{
  "n_layer": 11,
  "n_head": 5,
  "d_mlp": 832,
  "norm_eps": 1e-06,
  "rope_fraction": 1.0,
  "init": "uniform",
  "init_std_qkv": 0.028,
  "init_std_o": 0.00597,
  "grad_clip": 1.0,
  "schedule": "wsd",
  "seq_len": 256
}
MLP neurons of a small language model. Each row is named by its layer, matrix (gate and up: input weights) and neuron, and shows model dimensions 160-255. Each number is 128 + 32 x the weight over its row's rms, rounded and kept within 0 to 255. A neuron's up and down rows have the sign that makes its largest values positive.
Before each neuron's rows, "fires after" lists the tokens most often just before its 100 highest values on Wikipedia text that the model never trained on.

fires after: "20", "19", " "
L3.gate60 [104 120  86 122 140 105  86 103 111 115 129 137 130 156 118 171 117 139 114 118 179 109 171  56 124 126  83  88 109 140 158 106 118 203 106 152  96 126 180 114  78 150 143 106 102 119 133 130 104 118 123 104  80 120 123 155 158 118 137 125 135 111 132 126 117 104 115 173 154 125 144 169 161 154 161  91 148  91  92  89 104 167  87 112 141  60 110 113  82 152 158 105 104 122 176 112]
L3.up60 [104  92 130 157  56 110 128  71 135 229 172 126 139 141 154 113 138 110  84 156 136  88 125  83 173 108 102 129 157 124 110 138 134 172  99 158 128 179 160 124  84 157 133 152 116 128 164 163  88 131 108 122 117 140 176 187  83 120  89 185 133 143 176 148 106 145 139 138 130 103 170 134 166 158 116  87 102 115  72 136 123 128 140 107 118 169 109 136 102  97 114 154 128 161 146 115]

fires after: " ", " |\n", "-", "0", " -"
L8.gate624 [134 118 134 140 151 146  48  91 174 135  73 167 142 136  86 128 137  98 116 111  89 131 144 107 174 111 122 125 168  77 125 114 107  63 134  31 106 100 121 188 106 187 163 118  99  90 112 105 149 165 159 112  79  96 111 104 123 140  80  95 121  72 131 132 131 154 170  88 117 148 147  76  92 192 168 103 111 194  99 112 137 123 155 139 107 130 159 166 143 154  92 178 180 152  95 127]
L8.up624 [179 119 126  73 134 159 141 126 152 153  96 133 147 133  81 167 191  63 125  82 100 119 130 107  89  93 149 128 102 151 185 102  74 129 169 123 147 183 162  86 186 105 116 140  61 140 105 141  85 101  93 113 123  76 122 158 107 123 107 193 126 153  61 143 123 110 151 115 149 104 162 101 100 157 109 135 117 138 162 152  56 153  74 119 182 165  96  98 137 153 100  93  61 144 143 151]

fires after: " |", " (", " H", " the"
L2.gate740 [216 148 170 141 128 158 174 148  83  93 109  99 119 114 127 135 113  99 191  95 131 177  88 133 109 105 133  80 135 134 115  91 113  58  98 114 133 167 128 162  62  87 127 107  91  72 143 140 128 105  81 141 122  83 113 154 151 160 117  91  55 140 131 111 187 102 128 140  92 157 101 152 150 114 165 106  88 130  92 186 130  60 126 147 137  96 137 151 123 105 137  76 176 134 145  84]
L2.up740 [104  81  79  87 113 101 153 124 122  62 104 176 104 121 105  56 145 136 123 100  93 122  94 150  51 144 117  97 131  97 120 162 143 134  80 158 109 109 146 178 159 118 162 112 218  87 211 100  77 123 133 102 186  78 128 116 182 171 132 169 130 103 150 126 141 116 130 162  93  73 103  95  87 126 145  77 160 115 101  75 113 163 131 135  92 110 113 145 152 130 109  96 146  81 143 124]

fires after: " ", " ("
L5.gate257 [121 148 136  60 125 162 154 128 141 120  76 106 115 153 114 143  72 103 103 110  94 103 107  68 173 167 102 138 105  74 113 189  81 159 147  88  98 113 117 118 161 113 140  98 152 138 177 132 150 169 110  65 142 105 161 110 124 122 195  65 112 112 136 124 149 137 197 115 121  94 131 136  67 182  94 105 105 126 180 143  87 154 151 168 132 159 118 139 149  71 124 125 114 132 151 142]
L5.up257 [101 117  64  93 126 169  91  70 103 131 101 125 173 129  38 148  95 103 149 123 116 159 154 116 180 103 171 144 123 127 166 142 131 116 123  81 134 138 137 138 137 195 166 100 155 105 175 128 117 146 147  55 125  77 132  96 129 123 127 174 109 151 127 128 144 116 182 183 109  81  92 141  79 142 148 141 125 100 119  95 135 122 123 143  87 123  77  99  90 167 141 109 127  93 101  79]

fires after: " ", " of", "-", "–"
L3.gate639 [136 138 125 163 146 173  85 117 145 159 170 150 217  83 128 122 150 163 165 105  95  79 116 118 107  61 105 106 185 125  75 135 141 138 153 123 166 137 156 134 171  72 149 159 129 164 140 154 108 187 123 123 170 103  61 165 139 115  80  82  86 194 104  38  91 172  68 122 103 128 111 149 147 147  95 144 169  86 144 120 146 125 138  99 146 161 143 157  68 153 155 212 141 128  81  74]
L3.up639 [106 185 124  99  90 151  74 142  89  83 175 133 146  88 110 115 130 117 116 114 123 170 106 135 137  97 131 179 137 132 145 158 149 144 104 135 171 169 152 190  99  87 176 134 148 184 145 145 178 191 158 143 106 150 138 138 167 165 131 125 139 172  90 134  89 108 121 141 160 165 103 138 171 133 138 113 129 118 187  96  93 160 125 151 153 175 136 120 123 132 200 143 137 110 155 125]

fires after: "0", "1", "2", " Win", " MF", " Loss"
L2.gate148 [173 116 131 155  80  66  83 108 177 164 100  98 139 141 125 115 159 148 174 134 115  83  93 129  96 128 166 194 196 160 111 151 129 114 132 124 164 149 130  78 156 173 151 160 124 173 142 134 177 102  72 160 120 195 169 102 147 144 151 102 187 177 144  78  74 130 138 139  88 157 192 142 134  71  88 169 131 163 141 162  90  91 147 127 133 134 114 123 118  96 163 132 126 139 117 108]
L2.up148 [112 123 132 159 125  89 111 134 142 167 171 100 135  88 126 117 131 111 148  95  64 125 143 130  70 103 197 179 179 146  77 125 136 126 106 119  91 135 110 161 191 148 116 109 113 120  50 176 179  55 138 127 111 137 170 122 129  93 138 155 168  94 153  77 138 150 133 145 160 157 132 126 146  69 118 115  99 160 155 156 112  75 100  91 127 114 113 149  93 116 118 124 146  84 133 107]

fires after: " ", " $", "2", "0", " (", "="
L8.gate444 [138 154 120 128  99 166  87 117 171 174 117 165  99 184 114 129  79 107 111 156  63 156 135 114  70  67 125  98 138 143 112 131  82 117 131 146 133 116  90 132 102 104 118 124  91 137 185 165 134  61 150 143 136 116 112  76 157  67  96 127 100  78 113 115 139 131 108  99 202 182 141  99  64 161 112 149 103 137  99  77 158 185 210 148 138 152 177 175 144  97 101 113 220 114 144  93]
L8.up444 [ 92 121 132  78 166  56 141 117 106 106 151 187 153 100  86 148 185 117 133 106 185  88 144 114  77  99 126 110 166 119 167 134  97  84 125 124 160 152 116 166 192 169 168 149 119  59 115 150 112  75 165 107  88 181  80  79 159 148 122 202  92  51 129 117  99 129  99  98 115 115 108 108  67 134 136 114  71 155 132 122 142 120 154 170  74 148 161  72 105  99 117 104 117 118 132 114]

fires after: " ", " ("
L3.gate683 [119  79 148 125 148  91  93 100 133  84 146 141  97  54 138 147 157 142  96 190 188 143  78 124 126 148 154 166 126 137 188 121 111 126 122 127 185 125  86 145 170  97 110 149 122 122 118 146 107  79 103 195 114 136 144 162  93  93 185 100 104  46 150 153 136 156 108 142 109 118 131 101 196 183 137 122  97 100 166 156  97  89 114 120 104 160 115 115 142 133  93 131 152 121 149 103]
L3.up683 [153 125 137 105 209 168 149 151 147 111  74 153 121 155  92 112 195 130 158  71 115 121 145 140 139  89 132 142 149  72 147 195 109 167  72 117 173 135 169 115 152 146 108 128 131  79 116 171  96 169 113 101 130 109 138 130 185 106 103 138 116 151 124 132 113 123 136 211 113 126 119 172 111 181 190  25 130  93 146 134 163 175 108 179 124  93  88 162 129 167 112  84  60 123 109 139]

fires after: "0", "1", "2", "3", "5"
L2.gate575 [136  91 157  74 144 187 121 125 158 187 113 119 141 114 183 171 130 108  78 161 152 109  84 114  88 136 153 105 119 160 122  98 193 103  94 125 137 153 168 172  49 164 121 125 121 162  97 110 147  48  82 100 102  95  59 108 131 190 182 110 144  97 117 159 121 140  97 149 138 153 144 155 117 144 115 172 169 164 147 130  97 150  97 129 161 159 111 129  90  85  93 120 137 104 168 122]
L2.up575 [ 75 154 118 104 148 107 156 177 150 149 154 147 104 154 110 145 109 148  67 194 117 116 116  67  74 131 112 117 139 196 163 114  88 177 142 108 144 144  83  70 171 125 106 158 119 115 111 159 112 112  86 113 147 127 137 167 100 159  64 125 118 106 108 144 145  83  96 125 197 123  97 102  80 172 177 106 111  82 121  84 116 111 165 131 141 147 155 107 107  97 141  95  62 104 114  96]

fires after: "0", "1", ")"
L2.gate68 [178  91 172 135 117 113  73 112 130 109 154 118 123 146  83  97 153  98 149 169 146  91  73 128 126  87 150 119 193 128 116  98 103 121 124 103 128 135 168  51 138 131 144 168 124 145 156  96 155 101 171 173  63 107 142 154 146 107 157  79 142 109 100 140 141 164 148 155 142 110 107 126 104 141  76 130 159 132 111 152 117 131 161 107  95  99 121 149  82 138 159 103 108 104 144 113]
L2.up68 [128 107 137 194  74  62  90 141 113 136 151 108 130 180 133  83 174 148 137 123 156 186  99 151 148 109 157 162 214 112  96  92 138 111  95  87 167 112 173 114 110 105  98 186 161 158 143  99 113  92 116 156 136 125 124 106 187  83 143  93 138 140 152  91  97 164 119 120 175 100 127 122  92 119  95 119  61  82 147 112 149 106 172 139 118 121  78 128  54 212  96  84 136 116 115  99]

fires after: ",", "′", " ", ".", "°"
L8.gate57 [163 124 115 160 126 168 111 100 109 139 100  93  78 114 137  84 194 104 150 132 102  63  68 109 135 124 152  84 146 113 165 109 105 154 134 120 137 133  85 133 130 151 115 134  30 129 142  88 152  88 154 132 134 146  93 121 182 118 143 136 136 122 145 102 129 106 127 150 103  66  37 118 175 131 158 114  94 141 111  72 174 128 116  52 112 137 125 145 169 144 130 144 155 133  89 179]
L8.up57 [132 112 107  95 164 160 131 123 124 130 103 153 126 145 110 199 130 159 103 138  72  73 136  90 152 112 188 111  83 146 165 146 172 130  79 139 124  72 104  81 130  89 129 138 193 103  72 123  72 134 126 142  92  99 131 167 138  90 158 139  89 117 143 158 157 124 103 149 100 103 108 102 171 208 135 110 108 180 162  79 197 144  94 192  94 166 145 105 118 127 144 127 134  30 165 125]

fires after: ".", " ", " $", "10", " ("
L8.gate748 [146 146  51  48 125 165 127  95  97 172 135  83 113 170 122  85  60  74 127 119 122  83 119 122 107 130 147 186 115 107 208 115 100 136 150 109 151 152 153  90 178 170 115 125 102  66 123 119 146  91  46 156 113 110  85 176 105 139 113 123 148  89 163  87 199 123  77 113 147  74 186 110 120 102 125 112  95 157 118  67 155  63 111 159  91 155 148 170 159 113 185 137 105 126 186 170]
L8.up748 [149 185  90 127 103 116 133 141 114 155 124 117 125 129  97 136 188 165 131 134 128 130 197 103 110 114 179 152 192 133 146 139 126 118  98 176 121 145 115 139  84 142 216 146 101 127 103 133  89 129  91 179 139 101 109 102 166 154 110 153 174 132 147  86 136 100 129 107 126 101  80 102  90 113 170 124 139 166 142  94 142  92 175 159  73 121 183 132 140 150 149 171 131 170 108 182]

fires after: " ", "0", "1", "2", "7"
L5.gate103 [113 210 106  99 112 164 117 137 145 145 129 143 127 146 158 137 121 137 110 141  74 166  67 126 129 133 159 109 178 158 147 106 121 188  58 200 126 127  45 119  92 199 114 162 147 141 162 122 151 128 150 108 102  40  95  98 122 141 129 144 102 144 129 166 151 134 184  90 152 200 127 130 172 140 115 139 102 121 151 162 126 144 127 133 159 135 143  51 113  65 175 179 112 182 129 110]
L5.up103 [129 140 117 100 212 102 158 141 153  87 125  87 146 116 109 138 138 147 110  93 162 107 152 146  71  93  87 116 109 133 132 105 151 173 131  75 113 119 140 103 192 111 142 165  99 167 138  63 126  89 113 104 108 128 106  57 162 203 144 100 184 130 121 121 112 148 129 160 163 152 108 193 125 115 165 187  72 150 114 126 132 111  47 157 165 121 157 165  87 128  79 135  94 151  98 147]

fires after: " ", "–", " on", "5"
L8.gate797 [132  87 129 190 101 130 167 119 136 133 123 153 115 162 149 119  83  76 183 154  73 104 143 181 156 121 104 136 114  82 138 200 171 171 111  91  85  70 104 139  81  99 110 165 155 119 132 118 212 120 135 131  95 161 136  99 109  94 138  95 120 153 124 137 131 120  82 111 118 147  80 134 177 111 111  73 137 114 120 131 155 152 113 141 121  97 187 118 128  93 139 113 172 154 128 135]
L8.up797 [166  91 205 123 163 125 112 119  65 103 128 117 130 139 113 145 158 126 138 145 117 111 139 202 110  85  98 135 163  88 129 110 169 149 149  55 109  47 139 113 120 102 128 157 131 138 104 139 164 110 136 160 189 109 127 108 146  85 144 117 183 131 118 166  76 141 222 119 120  96 159 162 159 151 156 116 135 138  77 135 124 111 159 184 148  82 124 122 127 142  97 149 118 153  73 147]

fires after: " "
L2.gate708 [121  76 139  96 127  98 106 175 110 126 107 103 123 123  49 131  88  70 134 157 163 145  93  80 150 105 181 133 112 102 127 149 168 132  80 116 110 111 179  57 166 142  76  98  90 155  82 132 134 174  74  97 105 141 199 111 106 128 103 100 122 129  91 158 150  90 204 122 112  83 143 151 107  82 100 119 144 146 129 101 105 149 116 127  86 125 153 177 159 128 152 149 125 132 139 164]
L2.up708 [135 136 144 131 154 107 108  91 148 160 128 135 101 101  70 126  73  92 124 128 180 153  72  64 148 118 171 133 196 139  94 172 167 120 144 130  87 116 152  84 151 126 117 134  88 110 104 177 135 112  96  67 129 122 165 164 137 150 133 156 114 112 148 185 100  79 150 100  72 127 120 208 135  61  88  93 124 133 139 107 110 113 126  95 157 150 114 136 106 139 133 109 134  79 139 121]

fires after: " ", " of", " the", " and"
L5.gate442 [108 136 129 114 114 174 116 166 134 108 145  99 152 174 129 141 127  44  84 115 167 102 108  69  87  90 135 122 101 175 100 113 170  90 151 134 184  70 136 126 113 120 130 155  84 127 129 107 136 118 141 123 169 145 120 101 171 180 138  72  94 177  41 154 147 113 127 128 105  81 110  71 186 120 149  80 109 101  39 161 199 142 151 109  83  56 134 158 158 127 131 112 146 114 180 130]
L5.up442 [ 87 147 121 112 140 110 139 149 130 129 114 109  71 133 119 196 169 150 192 146 157 106 158 139 120 152 112  91 118 115  72 152 112 149 138 107 138  81 138 102 134 129 151  64 104 178 169 111  87 157  43 130 201 135 173 157  70 123 102 126 136 137 104 139 149  99 119 187 111 142  85 185 130 104 116 152 134 148 119 150 224  86 112 118 142 113 153 137  76  94 148  59 104  76 188 106]

fires after: " ", "."
L2.gate291 [139 174 108 128  67 104 123 144 112 213 151 129  65 136 142 149 113 112  80 120  65 130  94 178 180 146 112 152 137 147 110  45 154 127  93 133 144 135 176  88 119 176  93 130 129 103  82 139 136 151 129 193 116  83 132  86 175 174 177 145 123 110 142 120 142 104 120 118 123 124  82  57 100 100 136 114 134 208 122 133 168 135 106 124 123 147 149 101 156  95 124  79 114 124  83 100]
L2.up291 [138 137 147 156 120  90 133  93 185 173 127 133  58  84 178  89 104 129 137 134  89 131  90 152 150 149  66 129 155  96 122 119 162 132 102 114  96 116 163  94 129  71 118 187 143 117  67 176  99 112 107 111 177  90 144 123  98 167 122  96 103 197 142 107  68  79 116 153 150 106 108 139  77 111 140 123  90 140 102 132 117 130 108 145 109 108 122 129  77 121 137 113 102 109 138 167]

fires after: " ", "°", "."
L8.gate744 [153 131 156 123 132 155 111  64  54  93  87 146 105 131 127 206 155 129 133 105  98  99 123 104 127 157 183 152 133 143  73 116 113 148  85 178  92 136 146 104 120 150  92  94  73 137  98 122 108  97 112 121  94 159 135  97 137 113 134 154  79 105 201 135 181 117 143 115  95 120 129  45 121 111 128 158 108 120  82  99 156  96 113 130 138 140 150 199 146 121 113 162 156 167 137 156]
L8.up744 [142 125 148  79  97 127 118 170 133 133  95 168 145 127  94  93 123 176 132 107 137 131 178 155 162  80 116 142 117 128 132 180 116 177 100 118  98 149  58 162 145 123  84  99 166 122  97 138  93 119 141 125  78 127 116 103 136 132 156 100 102  75 110  98 120 177  73 132  89 165 139  81 148 167 158 130 126 141 124 124 144 104 178 108 154 151  58 148 185 166 151 181 166 101  92 102]

fires after: " "
L3.gate644 [103  68 144  86  96 128 143  78 105 151  95 115 111 147  49 107 104 139 169 102  94 128 164  75 122 135 123 100 146 119 132 142  33 138  55 126 105 146 139 188 131 125 199 153 147  69 111 114 103 115  65  96  36 128 137 109 130  91 141 120 135  79 122  97 141 109 142 130  98 162 122 115 130 166 113 104 124 154  97 160 102 121 191  83 111 191 116 163 115  74  67 172 121 129 116 115]
L3.up644 [ 72 157 116 177 180 121 106 149 156 149 162 146 100 139 105 157 104 131 104 133 126 129 163 103 124  84 109 127 171  74  85 172 144 139  94 114 100 129 109 115  97 139 181 151 117  67 134 134 139 176 147 147 152 153 119 153 122 107 151 193 132 121 123 129 133 194 154 120 111  79 145 157  67 159 149 124 130 142 156  96 135  53 137  91  43 114 129 131  92  84  86 149 168  54 133  83]

fires after: " ", ".", " +", "′"
L5.gate822 [142 204 104 134 127 109  92 105 121  72 152 143 121  98  93 174 112 131 152 171  94 122 153 159 190 105 179 172  70 114 119 182 151 119  59 119  98 136 130 120  88 134 164 139 139 173 102 138 134 152 100 113 140 100 148 152 178 158 157 124 158 129 125 147 122 179 145 150 106 117 139 141 190 124 110 102 118 129 130  88 121 105 110 109 109  80 132 153 172 124 108 187  84 111 120  68]
L5.up822 [125 102 104 163  75  94 102 106  91 151  80 205  72 216  98 130 113 139 121 167  69 123 130 140 132 100 119 103 132 159 104 122 139  95  82  96 159  84  73 134 126 165 129 142 103  99  62 143 150 139 155 116 122  96 104 110 122 113 103 107 138 163 144 130 129 132 171 179  94  65  97 112 156 175  98 136 148 147 101 135 161  28 143 105 107 132 137 116  99 116 167 136 169 105  62  69]

fires after: " "
L2.gate454 [ 37  93 155 113 162  92 134  96 150 116 127 108 103 118 127 104  78 132  95 160 145 120 149 106 100 156 151  89  99 131  72 133 119 135 119 142  77  81 173  65 184 146  66  96 119 225 156  90 117 124 145 138  73 126 118 122  90  85  77 192 135 121 152 171 126 112 157 150 141 159 149 122  88 165  64  92 119 159 159  71 109 166 124 161 116 143 127 114 118 114  70 157 114 123 115 144]
L2.up454 [ 78  85 146  75 162 136 143  48 148 145 121 118  93 139 138  96  61 180 158 172 152  95 145 134 138 168 163  95 136 109 110 130  63 109 158 132 105 131 192  76 179 181  78 120 122 170 187 105 107 130 105 114  84 118 155  95 152 107  73 186 165 104 159  97 135 111  97 173  96 175 140 146  95 127 113  84  69 142 130 132 159 100 141 195 159 101 141 171 109 151 113 140  94 111 123 126]

fires after: " ", " (", " the"
L5.gate618 [ 81 119 198 148 148 116 142 123 120 126 139 134  80 183 145  87 138 115  75 216 110  92 170 190 167 142 120 107 155 101 150 160 150 127  83 109 127 143  90 124 167 147 115  82 116 128 101  78  89 150 104 118 163 112 118 129 109 150 103  83 128 117 140 141 118 148  97  79  68 119 115 120 138 149 115  84  90  96 162  76 181  91  98 137 110  63 122 153 140 114  81 151 129 153  91 101]
L5.up618 [110  76 138 125 111 103  99 165  84 130 155 117 144 109 173  68 144 173 156 180 135  93 131 160  59 124 164 126 119 147 126  97 134 165 153  91 169  96 157 168 113 114 153 207 104  98 178 138 133 168 157 152 114 159 107 151  99 123 190 119 148 133 129 126 108 136  86 101 141 132 102  81 189 156 156 148 150 175  97 100 111 116 120 142  97 189 157 151 145  89  66  75 183 161  77 142]

fires after: " ", ",", "."
L2.gate670 [133 123 107 149  96 180  87 186 123 157 101 116 113 137 105  93 168  89 144 123 135  92 117 145  98 132 140 147 118 170 128 178 117 102 128 133  77 166 131 158 182 143 123  41 136 142 104 131 133 187 107 106 124  74 121 133 100 155 159 138 159 131  94 111 105  63 125  82 170 148 112 149  96 134 177 101 102 126  76 176 181 142 158 136 131 124 155 135 134 126  97 127 129 162 129  67]
L2.up670 [101 175 112 160 134 177 103 168 153 129 123  81 142  98 130  82 145  90 104 116 118 129 134 123  94  80 156 147 113 121 142 158 100 112 142 114  72 209 136 163 179 119 151 102 139 181  66 127 131 202 110  87 138  74  92 166 145 123 176 117 143 125 172 115  82 106 110  93 121 180 154 126 136 133 161  82  54 107 131 132 203 107 149 149 153 148 119 137 149 183 122 134 108 127 116  54]

fires after: ":", "%", " p", "a", "10", " "
L8.gate156 [155  90 135  68 120 132 170  81 127 134 159  96 123 132 168 149 137  72 123 112  95 145 120 130 105 114 118 165 144 131  98  80 117  45 208  67 137 147 143 181 104  80 143 169  96 133 121  77  60  92 112 125 101 118 142  85 152 153 132 123  88 147 128 201 216 132 165  77  68  80 182 115 178  91  91 156  99  99 148 168 126 168 165 153 175  54 166 178 152  85 157 113 108 133 146  93]
L8.up156 [144 138 148 149 129 118 119 116 144 112 132 109 143 189 176 166 128 105 167 124 114  76  57 105 118 131 147  89 106 169  83  57 167 142 116 201  85 149 116 109 113 104 160  80 139  73  91 100 104 125 126 150 126 184 106 177 126 149 132  98 157 136 183 141 136 164  83 164  98  98 129 131 120 104  85 117 102 104 131 180 140 147 102 151  69 103  96 184 122 151 173 118 127 138 102 104]

fires after: "20", " ", " (", " ch"
L8.gate321 [129 161 133 103 171 121 122 110 138 101  64 117 127  63  95 155 117 124 137 174 165 152 169 106 107 103 122 160 103 158 182 101  90 141  69 167 135 136 154  88 133 151  46 201 144 161 131 119 110 150 155 112  94 119 103 157 120 129 142  86 127 146 206 113 161 105 142  96  49 100 152 141 141 183 113  94 138  68 123 124 188 111 129 103  99 144  71 108 169 138  84  49 132 142 141 160]
L8.up321 [120 156  91 113 115 170 129  50 124 164 123  84 202 179 210  78 126  84 135 133 149  70 148 140 155 165 139 150  96 192 188 126 184 128 120 100 128 200 175 112 150 151 198 103 117 139 149 120  78 210 196  73  88 190 153 111  73 124 106 112  50 172 115 149 157 105 121 187 148 114 150 160 167 149 143  90 124 104 145 138 123 103  99 119 104 149  56 127 130 145 110 110  93  51 155 144]

fires after: " "
L3.gate254 [ 78 115 150  93 148 176 150 118 156 136 164 126 170 111  78 113 130  70 154 137 113  73 116 111 142 126 106 113  96 126 128 136 137 156 118 119 113 175 132  70  90 162 150 106 117 120 199 104 167 149  78  66 106 140  65 118  86 178  92 103  83 153 152 111  88 125 151 143  85  72 144 107 156 188 107 131 163 135  87 113  99  90 202 142  97 177 157 126 106 133 110  95 169 102 141  88]
L3.up254 [144 122 161 112 100 122 208 130 131 121  87 144 175 132  91 156 138 135 135 143  93  92 144 146 103 141 131 119 158 142 164 116 131 172 142  97 127 127 136 154 167 148 112 110  88 137 156 143  92 110 116 113 118 156 171 131  99 107  92  88 136 127  35 156 134 102 144  86  55 101  94  92 110 137 108 120 125 119 180 123 165 106 174  89 120 190 140  96 130  98 144 191 223  76 143 141]

fires after: " ", "–"
L5.gate610 [ 84 109 123  97 110 144 163 104 105 152 169  97 146 177 182 127  76 136 120 216  92  81 157 126  58  79  94 106 166 120 103 136 129  87 104  75 166  99 119 150  85 131  66 173 123 110 141  58 189 152 130  75 146 115 167 115  96 141 151 119 111  88 117 190 106 137 129 103 101  90 144 128 171 146 131 104 127 165 111 152 141 100 183 170 115 164  82 163 126 139  90  98 103  97 114 191]
L5.up610 [113  70 144 151 186  87 125 117 127 108 163 104 133 151 128 161 133 112 138 142 188  79 122 156  63 132 118 120 134 122 147 120 158 144 151 159 139 161 144 193 149 148 155  80 119 105 155 165  44 144  92 162 160 174  97 170 211  96 143 110 163 132 116 158 180 114 162 114  94  95 100 153 164 115 125 151  99 142 126 140 124 143 147 106 125  83  87 114 177 182 131  96 180 126  78  77]

fires after: "-", " ", "–", " [", "D", " $"
L3.gate371 [102 128  93 101 108 129 141 108 162 187  68 122 110 125 129 137 109 137 154 118 136 167 105 153 120 149 137 107 170 120 138 128 154 103  85  70 122 145 120 102 143  99 144 164  85 114 113 225 131  90  91 151 145 142  34 125  66  85 132  91 152 152 108  97 105 111 183 154 129 146 123 127 174 161 123 120  87  99 167  75 147  80  44 147 125 127 119 172  77 103 108 210 120 104  85 175]
L3.up371 [101  53 120 164 105 132  95 138  49 151 152 104 140 140 138 163 104 126 180  82 160  68 137  98  69 135 176 139 125 169 102 147 150 119 159 105 125 114 180 139 115 126 178  60 166 163 128 111 134 154 123  73 135 170  90 149 175 168 138  91 140 187 130 120  85  65 114 167 125 154 197 117 131 113 103 155 126 109 166 138 130 129 203 183 126 136  95 132 190 194 121 113 135 108 161 120]

fires after: ".", " ", "18", "19", " %"
L5.gate20 [212 118 119 135 128 136  36 114 134 144 104 179  94 113 134 198 186 147 123  59 164 140  70 155 139 174 123 138 116 173 121 155 125 132 110 150  91 125 114 105 124 116 158 172 136 132 105 127 117 110 119 152 157 165 114 137 155 205 127 140 110  76 116 101 142  70 155 142  96 106 138 201 136 109  76  88 111 112  54  77 113 160 127 103  91 135 139 132 135  78 161 118 129  96  76 162]
L5.up20 [176 132 127 145 121 174  67 150 179 129 137 163  59 117 105 110 163 114  58 148 130 114 126 110 132  94 128 173 122 134  93 146  35  81  93 130  95 106 105 111 145  75 132 147 210 104  12 167  81 161 127 122 192 142  77 175  98 150  95 128 151 140 123 160 118 133 171 110 110 136 161 155 115 150 157  93  97 160  39 114 157 121 104 122  84 149 128  84 110 170 158 173 155 130  94  84]

fires after: " ", " of"
L3.gate206 [ 84 166 136 155 146 136 119 120 128 114 133 121 150 162 163 160 145  88  88 103 172 112 105 117  99  78 189 115 159 198 142 127 119 152 109 107 157  87 148 127 151 158  99 130 169 142 149  74 137 153 132 128 121 134 117 132  90  77 169 168  79 144  71 145 142 110 129 170 137 181 102 122 120 130  80 119  83 134 119  96 188 147  63 109 153 124  45 101 152 119 161 134  87 159  77 106]
L3.up206 [163 133  91 146 140 158 104 151 102  93 142 176 113 187 146 110 162 126 159 101 111 112 137 106 130  76  78  92 130 104 135 173 110 126 166 178 166  71  98 103 127  93 176 117 129  88 122 136 118 117  80  68 113 126 109  75 165  65 108 133 113 132  58 144 132  80 110 139 149 173 132 173 164 170 162 145 146 142 121  82 150 132 113 119 218 128 157  73 153 160 146  98 101  79 110 124]

fires after: " ", " ("
L3.gate635 [110  75 142 138  95 153  95  96 134 136 114 107 119 127 147 135  98  66  65 112 194  96 145 151 158 109 155  96 114 118 168 111 134 140 154 135 123 111 200  72 113 116  93 142 142 110 101 144 133 135 151  79 102  93 151 131 123 139 203 125 104 183 161 183 166 137 144 101 153  72  92  93 149 163  75 127 141 118 141 132  75 156 146 150 118 142 133 129  69 145 113 164 125 111  75 104]
L3.up635 [ 82 119  98 184 147 107 101  84 180 142 156 163 104 200 132 177 115 112 143 139 130 179  94  98 222  97 122 125 156 125 131 156 131 109  77 107 112 158 176 120  79  86 161 120 114 120 155 125 106 189 150  88 152 187 104  94 139 156  89 162 142 126 152 149 152 149 118 161 116 109 105 120 124 135  77 103 118 158 179  94 181 159 146  88 127 199  73 112 132 141  51  95 105 135 121 147]

fires after: " ", "|", " ("
L3.gate534 [ 89 115 136 179 140 151 126  81 162 167  98 156 134 152 144  86  84 103 149  95 153 144 149 116  95  95 131 136  97 143 110 101 116 155 123  73  82 128 114 101 169 178 149 168  93 171 150 110  91 129  89 131 104  84 123 191 106 178 102 122 122 184 142 167 116 135 148 128 103 163 160 136 174  85 100 125  93  96 163 155 136  94 119 156 109 138  74 121  96 130 147 128 124 171 138  97]
L3.up534 [136 160 108  84 134 150  89  86 111 142 125 118 121 126 129  96 158 120  98 128  97  50 120  72  96  92 155 134 117 132 149 125  97  83 198 150 109 164 123 115  64 137 144 103 184 118 150 112  94  84 143  64 108 125 114 183 116  87 119 117  88 179  93  83 147 127 148 127  82 104 127 163 124 123 113 115  80 134 143 164 148 106 131 154 145 171 104 161  78  78  91  99 112 168 100 123]